{"d_model": 768, "norm_eps": 1e-05, "parallel_block": false, "lr": 0.000532, "warmup_steps": 430, "schedule": "wsd"}
MLP neurons of a small language model. Each row is named by its layer, matrix (down: output weights) and neuron, and shows model dimensions 288-383. Each number is 500 + 50 x the weight over its row's rms, rounded and kept within 0 to 999. Numbers have three digits each. A neuron's up and down rows have the sign that makes its largest values positive.
After each neuron's rows, "fires before" lists the tokens most often just after its 100 highest values on Wikipedia text that the model never trained on. A number after a token or word is its count.

L3.down678:553482491536417506485374453545521439518461459628566540411475565490485495517427485507517541412527465549502498588486558595451405596585547437557565488462562511485480528498419499508438529408427586443613371450516546461512527539538524541550485452463490524488469507603477504480464557449501547534
fires before: " |" 35, "." 15, "6" 7, ")" 6, "7" 6, "9" 4

L9.down907:510483438575533504545503570500489448474550482544476426561433505432474472502509440487472517544424521477518444492455455537535529543530522486476511512509508536546521461441366489432582497569490483476544498467456520525580495467523477484461478495542559454518531524578493528427498473604481505519
fires before: " of" 55, " |" 5, " is" 4, "," 4

L3.down1104:510442509475400497473521468502508498464501485475346470564482412498494472607497430480486530490442467555447409479422467531495539500425496526550498415571562486569507515490488460483452458547573510580470492541490550449550534540458489531502475497541548590480490429507605444504498455464524553543
fires before: " |" 37, "\n" 24

L3.down248:528482510486473508599519454493520366515512477506534484490504514527518448490520485492542516445488449557431458521423437568413602490395474418490484500499491570609519457499509560527494473453412476470489587466487526539463589489496439425438584452385577570581542500523517502434447534492446531514
fires before: " |" 32, "0" 10, ";" 9, "4" 6, "6" 5

L3.down963:549451557536399497545396463496469575519497451544426500567463471479546446548513419579583545476437451487509505536500464526534473555526514505508459607527559499506509600491546542524592412457461527627554566504506564517563517484562521560456456432439517515516544476552500517465554485533467544416
fires before: " |" 45, " of" 7, "–" 4

L3.down1058:563529507483543529643410403479541441499455422554534525589486430454476480508516485480519372524524532475475494445488573513493526434460510486567494471569545500498574448551491382559424476530586533432549512539504477480481538480535456530471487581428532414526469486449413543515534523593620556546
fires before: "1" 24, "0" 21, "2" 19, "4" 14, "5" 7, "3" 6

L3.down1849:499576591490564562529495447430465562491472477514561549541489492501480504448456500525466503539441568431529454429537547489539574438448463450423363565493487506552511549600487436476512473540447547511526436474577576450468530548544495477565325513518493523427584467524504509563514579479529547534
fires before: "4" 17, "0" 15, "1" 15, "5" 13, "3" 11, "2" 10

L3.down698:547558471448413456430494412521476449600490471431361501540444475505428510548489562476511481437437496519408479517456496514507444539470451539609536447541554487436539526417455515485523494592532503526519463536511602487602469511483485575461509498547518516547556495489473427481526514533539545532
fires before: " |" 84, "\n" 9

L9.down1272:455512450532525515513466406479446494491507530435502511544450525503510553473474435446469415538540500522534448512538486550520485478505451514536338510470581554522529568535454456459553569581519486443447557488529538422521462439466503564410549472490429485591433475570460530492444505516552553514
fires before: " " 29, "," 16, "1" 11, "2" 9, "6" 5, "7" 4

L9.down1705:434493530521536559461491460567502479507570525526552452429474522492545488562557479542506447520504488409442584406504443523476473481512511485534437362505549456509532454564408543511519498474492470494652467532486598573600452500529504570553491465491429528435573432397443458565550496457487452473
fires before: "0" 57, "1" 19, "4" 5, "2" 5

L9.down1498:636428384502462403466479573486540595493448515482478381431478542486582486467423475426476439566461527588538541524410512461454557568527520520470579484539451517537506540438521502415527486596453525485405521533481451541537480521494476481463502502506544618419486392467571505465468455568581437481
fires before: "9" 31, "8" 18, "7" 12, "5" 9, "4" 8, "2" 8

L3.down1603:544508525530398546581510502515505545502580414487488435474533447537466482533444532385464541449482520448564481510564497435462594567553465427533574431473504461518504462495509513436495449514523452545528424402542526430500506480521492479508500529374472425504413471499541445450482556576488542505
fires before: "1" 19, "3" 13, "2" 11, " " 10, "0" 9, "5" 7

L3.down1562:534444472472419569492474424487515482497525490533466438499499543548481436440459534478522441451490476414478518427565541515515457476482520452559530423576567534475536504597602460544535471535492454517468480547548563511470549425536435520595510461494581391489503476460443474563484527441523569529
fires before: "\n" 100

L9.down166:568524470457454513556467492418451478426492529447502536521566417519541448477531562479509492393466507515504605521551376653479461511377425539522494516514506500481457557412480497480474553553560545481488490492559492587457537470464490431483545564538547449448506528590526524440547478489519498515
fires before: " " 52, "." 11, "," 6, " States" 5

L9.down1226:546534459599485511479550476530569518502428518531482518467519525551485385539454472449553664571437498474534471514501497474536444484416486540519459585550444480539516482438403548460420409512500456477511552545476411477504518429467464466385440592478485538519459525504585401593508557553511513435
fires before: "7" 47, "8" 26, "6" 15, "9" 4, "5" 4

L3.down948:528551494528411489550487431533580553514461486450430583448491528518419499587493484506520533482456476599524398504512456597513520545523478458435445514464524427477477487461541451537466450568492487488573580509434447442505477451499509429458449507499482483504477516537505518487435518515476550545
fires before: " the" 20, " as" 13, " by" 10, " of" 7, " it" 5, "," 4

L3.down1786:600472496434386585570527526472494485477404548462517453507523491534451519472530401492473569463491520473441489454380544557500554527448411549513398376545451488584513544414509547526444544462487493447491482491458584533466594450519508492545494504490543442530497511541533449537507487531476574498
fires before: " |" 30, "0" 19, "." 7, "–" 7, ";" 6

L9.down1663:504494527565468434413535548428523483494548454471539474581488541514496586480471500508584522589526486433456511329591542492604579532569486513504523549532436514499446535432444523505538453487584498452533511462368443567538455495494545451441443468457548535464449455416433460507496526502514584511
fires before: "s" 24, "1" 21, "9" 19, "0" 12, "2" 5

L9.down1604:629485452601470397459526485539462507430518465527422438431510408526520495548534492502439415491393612501490439433497407571534448532580516400502474506472542513466622459503513414496433409577567563529551448489484435454510493504533575547527541406475413503470515520439529428464473568476498478575
fires before: "0" 73, "1" 21

L9.down1797:518441426586431492544499513498428513550427571516409516472549430596552440541613553372518538568461510491519444476497468488433459431530565507551489547491467500493477451465499447455517485609558522509443517506550510425563454447541515544482537510514469489496602545545547445550546540589557454469
fires before: "2" 46, "3" 30, "1" 11, "4" 6

L9.down198:524458422474459509565555384507459569502516477572461499529478561482545532456587545515435488489536427490483528550476467483460458502482467458520486554509531459513517513496555573483462519483414475617545448605427519505408519487483458519462494496456520425509435512485424532403497525505497555536
fires before: "-" 61, "\n" 8

L9.down520:491570533508433466444527536519470555519453509461553546444444543435450508472517415560561480425541504490446439393499513439494467529503604484487436455506484555479587523469580439461421538455533441440529489513390475431558464520452502506462554530450403548457439516484569455576514511502577514509
fires before: " |" 70, "." 16

L3.down1112:493490526445548503471379536515553453501442514531501504465612590555509522491496489525471521390572502449512476494506560486535468519557534529504516439584542431483410488543493499591501432539558468432465463489507526483460510526481481522661472498471456544452463511508524579532496471497526521486
fires before: "\n" 62, "," 6, "." 6

L3.down586:492458586555526524518428583495433475465520502561526461499528475427508496493475479508484483457510500518418501537537496439436510487462496506533484468470484500538479505513521486485503569528514503461487491503551407398502542514531481516420563576518382471468424389496501472365479559506553585474
fires before: " " 37, " the" 13

L3.down1135:552408487461537639546378466501541582521407565499519488476558505523508491506476474557540499458446472411497488472474490386489494474490552560474473597533437498494488495554527512555492500521367541440554552498474553474438424511461574484479474467508429497447551529553520459608480495478476512455
fires before: "2" 24, "0" 19, "1" 11, "4" 11, "3" 9

L3.down246:353475473487448584484501452475532537425453437473412554526495541457465495622567643521444445513521471471521518477462468526436453479520534517474553438494513493476432481469556540513505491453467447466569425504498473517430489452461504438452395455473450467505580529532636487530453525477509410522
fires before: " States" 64, " Nations" 5, " (" 5, " |" 4

L3.down983:578539491582508502403557460494591508460425446412411410489468479541469440504505566460536445478583442539430500491483547504488504536509487434430531556535551483492474507488508522478508520511460493543431548554539479502509483519542514468459428384493449601495485505483501542532371518553539620498
fires before: "\n" 34, " he" 7, " the" 6, " \"" 5, " it" 5, " |" 4

L9.down540:538397471535499471526456467475533505484497423566440421497575475467536572488501511529487406473495566506463549491470542498486491515465499510559506555489523524459508531462473485488472440623501497443525508458490361466439439570557474515592548565545407500446492524541486474575463521446450583589
fires before: "9" 15, "8" 12, "7" 10, ")" 8, "5" 8, "," 7

L9.down1612:447529545532482493444515536413561474481393501555471413496455455529460566535542525498472496498474499492533494454530554506420491489533532490478540526520512505466564481403564505558480468452509449524558498479594485509496626474559417559529517453497568619482544540560589521533447459519579477486
fires before: "," 38, "." 23, " and" 11, "–" 4, "\n" 4

L9.down848:463500496531522542475497612530490456462542489477422497515504494461557491483514490457558480650508419474447452511606516478466579434572469504475479578505527532508509462514504492464465508514484443450554491443472530453499478496526559500529573525517513503492444444497531488516436550474412524544
fires before: "\n" 23, " He" 19, " In" 11, " The" 9, " It" 7, " His" 6

L9.down667:404533483494519601474497472561558550486431557461509448466465485571527534440543499500536567467561576426592570473532492504504518525495461468533558467475492513490497429502501537526573480432501446597560440535517500443528589497492538517545566455484522484659548503492482469502477565529560496501
fires before: " |" 40, "1" 27, "0" 6, "5" 4, " " 4

L9.down524:524488489541402401361551496431505508482353470507520524443424480521526517481542602484540554466478480512505501518515419490535505523537481458402501531488545556470580432472514461489611522400540514406561467526517565540505395498508489443492442420553431585495462510465540450493505533424544444486
fires before: "1" 24, "0" 17, "2" 12, "6" 6

L9.down1172:493538452528539456412519495577529443496481425511456496496523515437503583562475515507533480517485388459482433556637520481436490519520478471451502514548534370478455503455505479511524543501471590513513516494538507499512501507547557530460519498495515534525415491440563501447416483522489532471
fires before: "," 45, " he" 7, " of" 5

L9.down1408:540572394444413428534443504566448535482406573510516504508507472515475423527456489430485524515528498527473553594546463565523457556464480515473573502542496490535516596445481541484509543487450487496530443524509563486514392492476525470434471551511505422532551554523504497464572537566536490521
fires before: "8" 44, "9" 27, "7" 9, "3" 5, "5" 4

L9.down1763:474472471462550482542513485418561428444480503487453509501488442483523508479494494490623433563432499462546473518484511442500504471510430506473525465535424530499447499509530545524497508489461493438494523476604520452475512479548624509541519460522569369405408493422513409497475488500552525522
fires before: " " 37, "3" 11, "4" 9, "2" 8, "8" 6, "7" 6

L3.down63:519447502456467485520633539450466559487508526656456470532512513479512529430543496454467501646571485467454516463513530494481526505428468390638510547375541483378492454534524540500454480508445540519543479462455613488519521564418491467538556533382524501436470605501483590338548492500491488457
fires before: "-" 27, "\n" 26, "|" 5, "=" 4

L3.down431:533477529508435542580522571509503502405483498531531539481515518536464464546577541602455435509539451456490533552591444488540463515493530565523561514397523508522525482490566602556563481495607466556583464502507441507465503474531483361471440513518459533549469552536486498535455422521567390593
fires before: " States" 52, "attering" 6, " Route" 5, " Nations" 5, "S" 5

L3.down64:514473584503476474484432520435511588508484435445467490508484487566576466619511460428519483407564597458460461489513426560391426577420482467488408512484471496455541493595471497510530406418515485571495464559389565578532553492462510414523635484589528544462516522521522411472519467530530489444
fires before: " |" 57, ";" 7, "\n" 6, "." 5

L3.down319:494585516555466529475467436473410544543534435481616439574537535578543521535571445459503442608421501559540469502527452522426390587506535614501551478554602508492556563409481486478490367513471484459482581502494538475505539489466477568514485491522529338440493478454563516533495533524519551569
fires before: " |" 34, ":" 11, " a" 5, " the" 5

L3.down990:460512463518559497480502493512552459493483451490504510491589574563463473451489526402526480518554493546538530478528428580485523443540608452534567479550455459467538486551532520470570487552476508522470450553568577533500549506525524555504378582493474614484477463507445539536452539500518509519
fires before: "\n" 94

L3.down1591:507535586536467533474465513505512518448517576591475473506543496447538536509535586605510451478620526558444494447457468536499421507452458504512548576525533449472497531419473471491497461479520503471427524476444402549476502554527484585507460432495546565528456550435588497512482532504501539434
fires before: "|" 45, "|---|---|---|---|" 6

L9.down124:551504493565616434479465514513521489540493533577511560572513498502455551512469534414530539519438413383483503570634529412487494602580560507414498575525550486476573464467502484499544519497487512530494617547506519485542564481515465504425476522455591510502508482457598530383398455588443462417
fires before: "," 55, " the" 7, " he" 4

L3.down1290:485504461597559610482490488407532490537542452584431522470440460550564511487570494485513555405491469491492548483531488466569537477565541426510592524464525546506540480512566480573501576432482530487555553465520473569557542506479532468452519508497527597593434542500555536610529501509483498568
fires before: "\n" 63

L3.down1120:494542484498498459500451565589465546523434437507425510563519443569435493532562582473486469415536457453420560566457446517535461452460511501559545422518544487535535510592558500500475534483538440535566507509474525532524499509512453489491571547495568497585541437550539496640531443545512499510
fires before: " " 80, "\n" 12, " —;" 4

L9.down1784:489453420489565564395542506434481544437485470566519506580581407533474500480478522468403496620446576548506527476494556532432459512525497551467515464485526520520466463506442507513496549460504423551597529420493508545468493529467481488414547495517481513474539527446555526493500526453516548565
fires before: "\n" 49, " the" 5, ":" 5, " |" 4

L9.down679:468523616439381477579473488459460593514469585441556539514517451503512518446525474527496500558467446464528437444499540474557490513556513467514471503473523448494462525378456602469498450497565480443459566403469452504533466564486384448549454458530423572448486584476530545429492578558449450415
fires before: "0" 27, " |" 27, "." 18, " " 4

L9.down975:540485391557385445498488528628432496490508494497484610449595448496457509545436546461541544502507521476481501527391544459453433494533578532504545502512488375553607531388503514518476493550576468514430566532528484465554491437576510502417440546481534526525494530512403435468506555584603556421
fires before: "9" 82, "8" 10, "1" 7

L3.down1610:411576520458502520515570517506584523573566498616440468460532487496500499467510632505550533495463494428436477532505496494562455446470552511511611456552435538446514538483528434568469486549459495548491479445446471573567422581521500475457541607572600597583498485535441505490534567508483440524
fires before: "\n" 98

L3.down358:382560512487519558452427598488423482526491606465536464538477554521450498496454490449386466522542530526430538494530442597512503521474538547525651490446479512502413606451493413463502646457485568596505427462538415456563473521502504513473471530532520569503432480491575501538510493471449443561
fires before: "6" 13, " |" 13, "7" 12, "9" 11, "8" 10, "4" 9

L9.down1065:559462510469473434472451587604563505489493524517548513488558491523515539495530529453581475472528511424447536570484488598449561440457561443552513570490472458488418518485442546474418474559495573539577526404475479539541527434486572543463475472502458530482430444425469650553504503434526465469
fires before: " " 34, "2" 15, "1" 11, "5" 5, "4" 4, "3" 4

L3.down1578:420392499503435544502446507516497534421451502473460584539527637522442531532528520555483574491552570487504488474576438451460507542482468476501566434491430473483576455571598478445547454515562500510525439505560505556480509411387585425515457504562523458436539482595539444524491502479573442503
fires before: " States" 64, " Nations" 5, " (" 5

L9.down504:474479362404509418495562567536525458501412443526471475512515457546494527495527479511494552600523447431445484547441529469507494487458509499526503546505524492446517493467539482468496460506494457481560487488482474497487576462533502455497487535536443495464470498466556507499421512546405464475
fires before: "\n" 32, " The" 20, " In" 6, " They" 4

L3.down1363:599490508410417433530508469458513537496474470484401496496463581401485499510563546487512514488628486382449570494506521487482581536554485483495504557445467534534406479457460529512474564559546577565453487573470464518501528506516424538537538486433528558484481500448394524516505420460477496491
fires before: "==" 27, "===" 21, " |" 6, "====" 5, "." 4, "|" 4

L9.down912:472449583507556427407464386563515606461440463569384510511481521592546620371502508560474471442484468453516519498379470444590529496495477470585490455615455485536472491447541446619401479489502462477545470499554539497429560476507502465554439426550538513546624494519604493532504553450494523581
fires before: " |" 37, "–" 6, "as" 5, ";" 4, ":" 4

L9.down1885:538507513508542532505532489531518528498529568521540541424470511471530494439587476485415448488540525431501495440493382463555557480553507472461513499485488467506478525413492570495523440538520543545528472450561514491479509466483546510562482504513540483437506404508574521523469552347468542530
fires before: "1" 19, "4" 15, "0" 12, "2" 11, "3" 11, "5" 10

L9.down1523:504528465570499440526479523537537467464556559546424550495508512470527484488513461460479544509565509499569489535543455449441457496515470556532587605533519441523478529553489503513521548450461561500408439480532599471536454529393521490373518535521521495503493523434559519539532595527473492472
fires before: "8" 20, "6" 15, "7" 14, "9" 5, "5" 5, "2" 4

L9.down77:546516491416498460601456495560426430573566519494421472466524554477485501484475523482464571468505537545435532431528547447524547538547501518408576510567535447553543467423515482602546485602500476514483481556524539467534434549521558516547526506462501510499603512531446413504488595550523411570
fires before: "1" 25, "2" 14, " " 12, "5" 8, "0" 7, "3" 6

L9.down1988:545383447577590565573527468392610444473614510621510547475498468575463488452484480486580469532469427478443527500539543475416508482454585546515522513506450534480487479516547501497521441572531433551524479488531534576546490455467547533606411488447505405547451496445501518463558546568396507551
fires before: "1" 33, "2" 11, "4" 7, "3" 7, "5" 6, "6" 4

L9.down852:599457491534468520482469505594481488448487513443341476501523478526500472553518432429582524499521494431428500447590527504497481521505487518509554570519478556557481492497445460494455494476511517459513471577495515383575459479581399473519537502521561463516526533513552362454482505575501465432
fires before: "5" 37, "4" 34, "6" 17

L3.down2026:456466551398470536479520576499467496559525575592595538530562496448517488508470543468436510468511557475466508460464532523442525502444489472492547570346419535484483468470495575542508555476574465571452536497428424561551539511510512509486568552457509538506546493557504536535570474523450452494
fires before: "-" 62, "\n" 21, "=" 12

L3.down261:574519462415556486525524526498516459544456540480434581458592516586477524510475535536561486476521479428492555480451463500510545515487518461538464578542491551494518438508604552514389542496441522510400524529568526455458441459496456558537469485542449517441426563475517470467519499552459528529
fires before: "\n" 33, " It" 12, " The" 9, " He" 8, " In" 6, " She" 4

L3.down1352:579532604555500613529505582462469505538496441493506500475562457495484439441437467418511467500506499452470478449526461411527522526535469506499556465454421549462491490527506419378510453573417521542513521454494473477499547403485514441453441497416472516506471364448455544550548548428566525470
fires before: " " 30, " (" 24, "1" 15, "0" 9, "2" 8, "4" 4

L3.down1292:531557603546544442483464425518566468493440448397465496479494556578554522528490464482494500437488474495454530454442478445524519521478487545562538489597570520461442485472493489435433491437520544422590493539613503424448505481368544485506520488514544539579507440598505483474533444493538519489
fires before: "." 21, " (" 17, ")" 16, " |" 13, " " 5, ":" 4

L9.down1140:541458527513510492510423434461462543485487480501405509525508532465488516531488542542467509490461434529461524463522449437462484418533403522484483492486484385478469468570524489500520462386477563482499470460504554374455505431365505560484517473535516560511519566466561545486476508370520547506
fires before: "0" 99

L9.down0:474426540575552486418485489503554428503525475543378491442668513517499499530515447526465463453484521509521508531525502472581544431474504515435462490492560531426483476418489443498382380491529492547587497454444415526454462479511549525502449524476510440502508413507497450532496488512487527455
fires before: "2" 38, "1" 29, " " 7, "0" 6, "7" 5

L9.down2:500496490544494454564496502469502474580536485516596576473476538582438425474460533510457368445566603471489537457443504475457489548420528495567520542603530462509477429440508468397490407428427518425514478551397527475482493579428501464523456527501487474511503423444616470542517490570558510466
fires before: " |" 70, "0" 4

L3.down590:541501502519418452457488448445533430494554475484515518528502526497433495492599438530532575422495475492498517585524475410519483450426497525411443468511617424510464525405464518520439440481499575524429454477488511541517512412475527356512435439584451393527455502390514519528444484542495514494
fires before: " of" 19, " the" 14, " to" 7, " year" 5, ":" 5, " |" 5

L9.down24:597468555508510414470560480470515519517514470539477500483496539545591617445531498581510433480415437480509436438387524492449501494458529388500453526468610504499479590501543483445483528544525559447426462382566476486544499561455468483464489432408468624454452555500524576570599536458507508589
fires before: " " 43, " in" 4, " with" 4, "," 4, " to" 4

L9.down148:494484505497570457476451431495509478527576482501525524494532488512450475483491545514652455585508420480538474437561452437496489502507512574454489493481474522498517524522528467396521416479527543475551538479508569437501466455500572465488467499428570590479495507459503524515523397518415392547
fires before: "," 53, " he" 7, " the" 7, " that" 5, " to" 5, " they" 4

L9.down1216:616432446466549544488529455525441558481541465447502508449444512536597525463456471589461551524455558503535511496428473536517449516448627517618465550551523538480483404539557466566493430483497440530457511512499511526484466427513539579531404517481505409523556460481498407523536464477486539538
fires before: " |" 46, "N" 7, "\n" 7, "." 5, ";" 5

L9.down1396:448556418506435491489630497393516461454507530548595536483558483487530653485542561561414497507426528538449511468490492539452512427459514554408538483449577451456455561494493552517515501517572472616444484483448439441524463489509488479438505369431558517588525434449472475487419473511512500510
fires before: " States" 45, "E" 5

L9.down873:407386586488493488466518422520428513543602447470532507530550474422440519473488523587443390514438473513425491446504448539474446565481406481542433523539590465454527425489498496529507463520418442487540472488500530495464521516423473510445523478487460442512402552455448463512547478405523537491
fires before: "0" 37, ":" 16, "5" 7, ";" 5, " |" 4, "3" 4

L9.down97:525562516489500468509500484499494553491472465490517505506466574604519411486563526510490489585470550478515408399468460473496521591383486498567507555567452498463478532463415506475464491463472524428500556550609617486559379461454469559408559566479469460553512563448508479497517527591497467560
fires before: "2" 46, "9" 26, " |" 7, "7" 7, "1" 5

L9.down246:574484411530469447527490431447478486534521530583490499484527457596485482450533567544497465435504464495463530511498400553496511433455425439582461580522509446403469368441450484466468471525432532453574451477608501508544459476525471499581531486485565470527561509512567433507461538509523568507
fires before: "." 55, " |" 8, ":" 4

L3.down1369:539455495483439573521569507481549514476478475509470515522517434483560572463481506550535542491461488514448500476613521445574511445507486500487516499510655485456506572541466489516498462574466557471470395486491524439567507475372469543490513467516443463509501543495522566471513465511503519517
fires before: "-" 24, " by" 17, " |" 11, " of" 9, " in" 7, "," 6

L9.down172:480491539508414457543522528482534583497448466534421493506503549469496521627425517518589583468529498513543515501496434526511476417500375471493582495433526427488411523503506456535491516448443492512517512487499522476564454424467553432436433520498598500471491550449545507520466512477542517418
fires before: "|" 55, "-" 8, "\n" 5, " " 5, "3" 4

L3.down1358:602467450577489444539447546549477594508534510544466492496508479566532489509519490430449387578521512430469458555490536511569486512434506466494459454553443484452525513527468464455443487460471510568607424534567546459538479475475487495411503484507511468522529493515442540505521498409631524527
fires before: " |" 35, " (" 24, " and" 4

L3.down947:520458483509541493451536527495564485476428427500470480614574481481486499568476501493459456491586526531485479477508506535641540400476418450524489544568457459466524455531556476511439462461510582532561553450508458534449444500473475478490514572483567484496480535479507501470446465492477539503
fires before: "\n" 20, " He" 15, " The" 11, " In" 7, " She" 4, " It" 4

L9.down2022:470577513543631471497546324531475492502546466467546474504466452483597551523426462470543505515541535538497487492454557511575603563528517554431498445531581477534481488457547491510498533485477620503531607410528540424496548566501572407585520526537484471528406543462351542423446541507506485453
fires before: "6" 25, "8" 19, "7" 17, "4" 6

L9.down1374:495488420494495461482484498534548560533524462496534443513457511495483495513430446460529434474468463624463481447405538512558442503551460555535493510445606480450478485464429457507492547488450503491624520466435405380557381494573481461553401463480537475495560533449479573486516611470462475510
fires before: "2" 24, "4" 14, "3" 14, "1" 11, "6" 10, "9" 10

L9.down1334:555516546535524467418522491486468525496536492532492505527371518548639516465443518501584548467522457599587450540582518451468427410514471518472466649500469487573422501480445448464517456347468482513557465537493538600463530577415572445546469484503541500603572539444620420545485552555591539492
fires before: "0" 25, "1" 21, "ğ" 6, "," 4

L9.down1283:502500513564414455535454457443511473516501467475568568417578485481517455562558511466535369376549583486389577459491475459342530536391506486518519554484485504438465585513561558450464555554569521536565506512456441478368463469542608472372516489612489531450497586501473642427522458471446456580
fires before: " " 48, " of" 19, "0" 7, "," 4

L9.down780:467480412463478511451512512520489471511548510502470509523331459549476568410489524484432540522572545569510439532525446446419471528501448502471382505553510518488369549473515493494549508498546509514503442493427463480556467494485427472509556492534435519539519455514537529454523523507566467509
fires before: "1" 40, "0" 15, "2" 13, "s" 7, "9" 5, "8" 5

L3.down1839:463454571467485564428479485487539484496447460534544580495550433444491520462458471496557455508539470518498426532488457514416549434490403585542491499447555537535532505459488411454415490554465475461490401494495442549534494468429450468462496456574530470509466539591512496498476379463580519470
fires before: " " 50, "." 10, "," 9, " in" 4

L9.down1116:401520483452407575530524513604474464474533559519483452450496583550522528478433447559478527545482546519514464531445529536460514395475475554473559569435472535509458514562465543520470459475502497440525441463443533541548481472459411456518517548537438504443334627563495548456526547507460429511
fires before: " " 59, " |" 5

L9.down1693:463460512484550554372456439455543592499496511436484479452505573556519506550392421603608552424562445467612501465462496554585479503533477503529431514432536566537531443434457497506450516476495475464558543477561417476533535531443500474555542472539392497560510599464529557517533477472431510530
fires before: "1" 44, "0" 12, "9" 9, "5" 8, "8" 7, "4" 7

L3.down566:503533509535513474565567538423462547488592483470496543556469449563499482405511453534447470566443422477559576425534466621440480553450515482473520537555496579514465444478484587503434467539486557466559476518519515485464536552461407493452632550469554490600611485422439608458477425456518518552
fires before: "|" 17, "-" 16, " |" 12, "=" 7, "===" 6, "District" 6

L9.down937:488457448540532523488481505446370531502499468546528467417525591571562571546520455583488584512516618498599434462551509424448508565502473554454520521531504498415535568515501501459587427496482394555484479467421520623556574523456511515420435514430399539561571492509536439435559456552526511511
fires before: " of" 27, "1" 18, "0" 10, "9" 9

L3.down665:621581569521469400490467523533462402537564517541483478464560468508565538563554497518510411439475560501483488396502499458572506517518488538480520525504468486474531435457491487497486581519493485550565560545494391449547482499527477496577514551492444431413624533548547498523478475392539530441
fires before: "N" 18, "W" 11, "5" 10, "E" 9, "3" 8, "4" 6

L9.down1097:503486424435502458374497607494527418567465521551547520610570494526470583409527430498521497519536557496475553498513430498526450506495554448515522591501444488546556570446520578459487426486479461486450603477502478528471502511452481447500534500556527456470529474469602520582514523579510559479
fires before: "\n" 23, " The" 16, " They" 7, " It" 4

L9.down844:505430482492557473483577541555563510655548546488507509435544580554444400436528446505350475512484537410526461452512461548487450512410530455494552556463451549565548479449523557452478509558488545493497428492568484446451440550494464483520489454423514604528529518506572452621534600462557448535
fires before: "9" 56, "2" 25, "8" 7, "7" 4

L3.down1326:482469546527463428546474502492482585498423480556387474565504536546535497495475442481458511544484525463560469513490526519490515536497514434493514508481476569521519516507505453495508566589460516483588420611532579469519475560523503454422532452506528527486546533558559622436519468502582399481
fires before: " |" 52, " (" 17

L9.down248:492451507523538513508446493505479440508446499548517533450506527429531448451531552574479475503463475495517560478458500451505460571413572514502561481504480416505534540571541482470467501508490457521385486528407508565560514543529527548534560475474463488440540493425576494435506458473549436554
fires before: "S" 23, "2" 11, "7" 6, "8" 5, "4" 5, "5" 4

L3.down1046:546490450457485440473493476499457510519470468477453485548496447528438489559536551524564452577486444431489528494526528431527487582465559521483480522485580551477534490534507445573501366558433487423509499469434621464501465516509449519397510505473535459492474476478437424479450554497486568561
fires before: " " 27, "0" 13, "2" 8, "6" 6, "4" 6

L9.down161:560404481614589493451415484442463495564506511467573530404487538481563459496410495539438526486481471499554551483499410475517518512513506570561546452535515482542437483473548480517496559530545546471449513576486499457544462520377477541581465474473554476458473487478582549442638538579577511581
fires before: "9" 55, "0" 10, "8" 9, "1" 4

L3.down1757:464530496450433478415510508477505478531448455480498532554552464495499494515458534512523458499559492429493485453564470459558493502441453395525503561576465460559497467533531507509462521453514514520510520468512409490497520432466458456470571521475533455518493498494541564513461530474435498488
fires before: "\n" 29, " In" 7, " The" 6, " It" 6, " A" 4, " He" 4

L9.down979:446473484503531444522561488486521498465457645504468492544507604473538435557470484565542479452575477511497498414404502529551526477456470463467560590495497427549467460431480515513428434543542474450525434471533579439461484428412513555546500529501546529464429509352540575430553503490387534454
fires before: "\n" 26, "|" 22, "-" 19